{
  "num_hidden_layers": 19,
  "hidden_size": 832,
  "num_attention_heads": 13,
  "num_key_value_heads": 1,
  "head_dim": 64,
  "intermediate_size": 3328,
  "vocab_size": 32768,
  "hidden_act": "gelu",
  "norm": "layernorm",
  "norm_place": "pre",
  "norm_eps": 1e-05,
  "positions": "learned",
  "qk_norm": true,
  "attn_scale": 0.125,
  "bias": "all",
  "tie_word_embeddings": true,
  "parallel_block": false,
  "init": "normal",
  "init_std_qkv": 0.0197,
  "init_std_o": 0.0032,
  "init_std_up": 0.0197,
  "init_std_down": 0.0032,
  "optimizer": "adamw",
  "learning_rate": 0.000747,
  "beta1": 0.9,
  "beta2": 0.95,
  "weight_decay": 0.29,
  "lr_head": 0.00606,
  "max_grad_norm": 0.5,
  "warmup_steps": 397,
  "schedule": "wsd",
  "decay_fraction": 0.878,
  "decay_shape": "pow",
  "final_lr_fraction": 0.1,
  "batch_tokens": 131072,
  "max_seq_len": 1024,
  "doc_mask": true,
  "train_tokens": 932800000,
  "max_steps": 7117,
  "dataset": "wikipedia_en"
}
MLP neurons of a small language model. Each row is named by its layer, matrix (down: output weights) and neuron, and shows model dimensions 400-495. Each number is 200 + 20 x the weight over its row's rms, rounded and kept within 0 to 999.
After each neuron's rows, "raises" lists the tokens whose logits its output raises most directly, leaving later layers aside.

L12.down3072,217,194,214,192,227,212,217,190,224,212,203,227,191,185,177,209,171,227,222,212,228,188,186,226,190,173,175,226,247,168,182,176,198,209,171,210,219,181,188,164,216,201,185,183,242,188,214,219,229,149,209,194,175,175,215,199,210,179,232,205,186,209,201,211,214,179,171,235,207,212,202,168,213,222,181,159,183,186,180,200,175,221,187,208,202,201,179,193,219,210,215,184,192,172,214,212
raises: " (I", " (C", " (A", " (M", " (S"

L12.down1118,203,184,208,225,185,208,214,196,226,226,198,188,243,164,159,188,187,175,203,203,214,223,209,207,219,194,193,202,161,233,201,186,192,181,192,189,173,235,194,185,195,186,229,216,202,195,209,188,159,190,202,211,221,188,185,221,224,185,210,211,220,210,198,193,175,206,225,167,212,169,205,202,164,202,196,194,213,223,228,198,196,211,198,201,213,181,206,228,209,203,186,240,189,183,164,166
raises: " \"the", " \"", " \"c", " \"a", " \"B"

L12.down2820,180,201,222,212,195,194,209,195,167,204,206,187,207,196,194,237,140,236,240,222,193,191,195,201,190,194,201,226,228,238,215,219,167,225,247,182,227,210,212,183,177,220,186,212,210,211,209,207,205,224,186,201,216,222,219,224,204,181,252,182,204,221,197,197,164,176,188,217,200,201,199,216,195,187,189,197,226,179,216,201,191,181,199,201,210,200,186,229,156,178,232,214,176,182,200,157
raises: "or | ", "or.", "or,", "or and", "or"

L12.down186,195,179,205,161,205,195,185,169,254,202,190,181,223,188,191,208,204,209,202,246,218,224,202,251,226,182,213,223,190,210,157,208,190,214,214,207,185,216,178,246,237,152,199,176,183,187,191,197,209,213,193,195,191,192,196,194,196,214,181,174,186,181,203,212,219,250,189,191,184,220,174,184,202,205,209,226,201,196,205,175,228,224,190,223,225,185,174,173,234,224,218,193,189,174,189,191
raises: "ability", "ed", "ability.", "ing a", "ment"

L12.down2106,216,221,240,217,180,221,204,185,136,233,192,207,190,211,229,214,192,225,225,206,191,187,214,207,203,235,221,205,193,187,218,205,219,212,211,219,176,208,252,244,204,207,187,198,170,209,205,174,193,221,225,227,238,222,223,198,186,170,221,184,198,179,217,196,209,191,212,201,186,182,156,218,187,176,175,183,207,194,181,197,221,235,220,184,175,216,161,224,200,194,231,224,213,194,215,213
raises: "P.", "S.", "ph", "t.", "p"

L12.down1344,190,181,182,192,193,187,184,179,223,204,230,181,226,208,172,205,186,203,204,199,210,184,159,189,190,178,229,212,192,149,205,197,208,203,155,190,203,193,144,205,170,180,158,202,212,224,189,204,205,215,181,193,198,219,223,202,210,194,187,191,183,204,183,223,209,193,203,233,193,170,213,203,207,222,202,200,169,164,186,167,182,180,193,214,214,185,193,223,214,181,236,165,155,192,181,210
raises: ") The", ")", ") to", "ing)", ") | "

L12.down2983,186,239,216,208,205,207,198,171,225,171,175,218,195,228,196,217,156,211,199,204,177,240,201,189,205,214,209,153,223,209,178,210,222,220,206,226,196,194,174,205,189,219,206,198,198,216,185,170,212,218,188,190,194,220,205,223,180,203,189,205,228,201,228,218,206,164,192,198,193,174,226,213,208,229,204,222,218,234,203,174,222,230,219,189,192,160,200,208,188,186,218,197,163,213,210,186
raises: "ores", "er", "rie", "iner", "er for"

L12.down2400,200,227,223,223,192,183,201,228,187,185,215,220,200,189,222,212,179,174,195,182,173,151,205,188,185,203,249,217,179,234,214,174,192,234,198,197,211,184,186,212,179,199,185,188,200,204,173,191,226,208,243,197,171,178,209,218,220,217,200,212,209,167,207,229,222,202,200,196,184,212,169,228,190,224,211,175,213,180,217,194,181,181,207,180,176,212,199,211,192,219,231,206,241,212,234,161
raises: "s of the", "s as", "s, a", "s in", "s of"

L12.down1873,224,215,202,195,169,219,182,182,168,165,195,196,211,227,234,196,193,211,212,191,214,205,189,191,181,211,195,179,207,217,181,197,174,206,149,186,186,201,197,189,234,186,190,211,167,195,194,203,187,220,218,217,188,185,193,208,192,214,186,199,197,241,181,181,191,200,221,212,220,208,201,232,208,217,173,226,199,225,223,189,204,175,206,182,202,188,206,179,210,226,208,179,253,205,218,184
raises: " of his", " of her", " of the ", " of The", " of a "

L12.down2078,216,192,174,176,188,232,163,159,215,220,202,202,197,180,196,203,168,208,171,195,208,203,173,202,183,216,198,215,201,213,199,186,192,184,166,210,190,187,206,203,211,166,230,195,198,155,175,181,185,183,216,211,192,205,226,198,188,204,206,190,177,240,197,211,166,191,184,192,227,202,187,163,195,228,201,206,212,187,152,178,176,190,176,180,156,198,162,185,197,226,234,211,219,220,234,193
raises: " group of", " team of", " area of", " team.", " episode"

L12.down2139,215,204,202,201,202,202,218,169,195,222,224,219,199,223,215,166,227,215,210,213,200,195,151,193,205,220,226,202,207,248,187,219,199,184,199,199,202,222,196,216,201,190,213,200,195,195,202,235,216,215,213,225,217,153,214,251,194,193,240,184,181,207,192,236,224,211,227,221,170,210,184,200,187,196,207,199,195,185,220,230,201,179,237,221,198,210,170,214,181,196,193,209,151,210,205,221
raises: "ated and", "ated", "ated the", "ated.", "ated in "

L12.down1743,195,205,197,260,220,202,191,221,223,198,211,164,209,240,215,177,179,183,207,222,179,196,191,202,176,181,187,238,205,192,234,213,209,206,194,230,182,184,185,221,233,202,199,186,202,196,191,226,179,218,195,204,178,209,190,251,205,205,205,189,212,204,251,205,198,200,251,220,205,264,184,191,185,212,197,163,211,190,221,167,224,223,203,210,167,201,173,198,208,182,188,144,183,203,199,185
raises: "icle", "omes", "well", "ome", "ale"

L12.down2459,210,211,169,179,233,199,174,164,171,215,183,224,224,227,224,210,203,200,175,179,208,219,214,171,191,205,212,207,193,212,175,180,193,209,219,181,200,164,197,204,205,195,198,203,189,201,175,201,203,185,230,213,210,198,215,194,224,242,169,175,177,205,205,186,206,181,231,183,145,203,214,236,209,197,212,182,218,214,196,214,175,184,188,220,206,213,211,190,210,204,222,211,193,205,188,160
raises: "o", "alm", "en", "ald", "an"

L12.down1879,165,200,196,175,214,178,190,226,193,173,187,190,200,223,229,224,192,166,187,216,190,200,187,192,176,218,226,186,208,194,201,230,181,209,170,190,206,191,202,211,196,205,186,225,199,215,195,223,175,187,205,148,217,202,213,228,218,175,159,179,158,174,206,185,222,197,248,202,215,204,200,155,215,215,202,208,202,217,208,213,189,159,214,196,231,193,193,184,188,214,171,156,159,214,204,178
raises: " as ", " as they", " as the", " as", " as C"

L12.down3055,213,199,190,231,194,208,213,190,197,178,194,203,214,215,180,193,193,171,195,228,187,227,222,224,214,184,186,189,192,216,221,229,207,190,198,178,203,210,233,188,219,201,229,215,202,185,196,182,189,157,234,210,202,206,173,189,243,203,236,159,165,227,215,172,190,161,214,220,208,209,190,189,197,214,191,210,199,210,212,207,194,178,201,185,183,190,169,208,190,210,179,207,232,199,199,173
raises: "ly, the", " role of", "ly", "ively", " role in"

L12.down230,175,236,184,221,197,219,195,155,187,182,209,208,199,250,152,222,192,188,159,200,197,195,226,226,178,156,207,192,178,176,170,234,195,210,180,208,180,207,216,171,198,189,222,185,219,211,214,230,185,210,199,207,169,212,213,162,170,185,168,202,210,210,190,164,147,174,201,205,185,201,195,234,210,195,218,247,200,170,223,187,226,202,185,200,219,187,192,201,205,186,207,202,233,162,189,203
raises: "s of the", "s of", "s in the", "s in", " of his"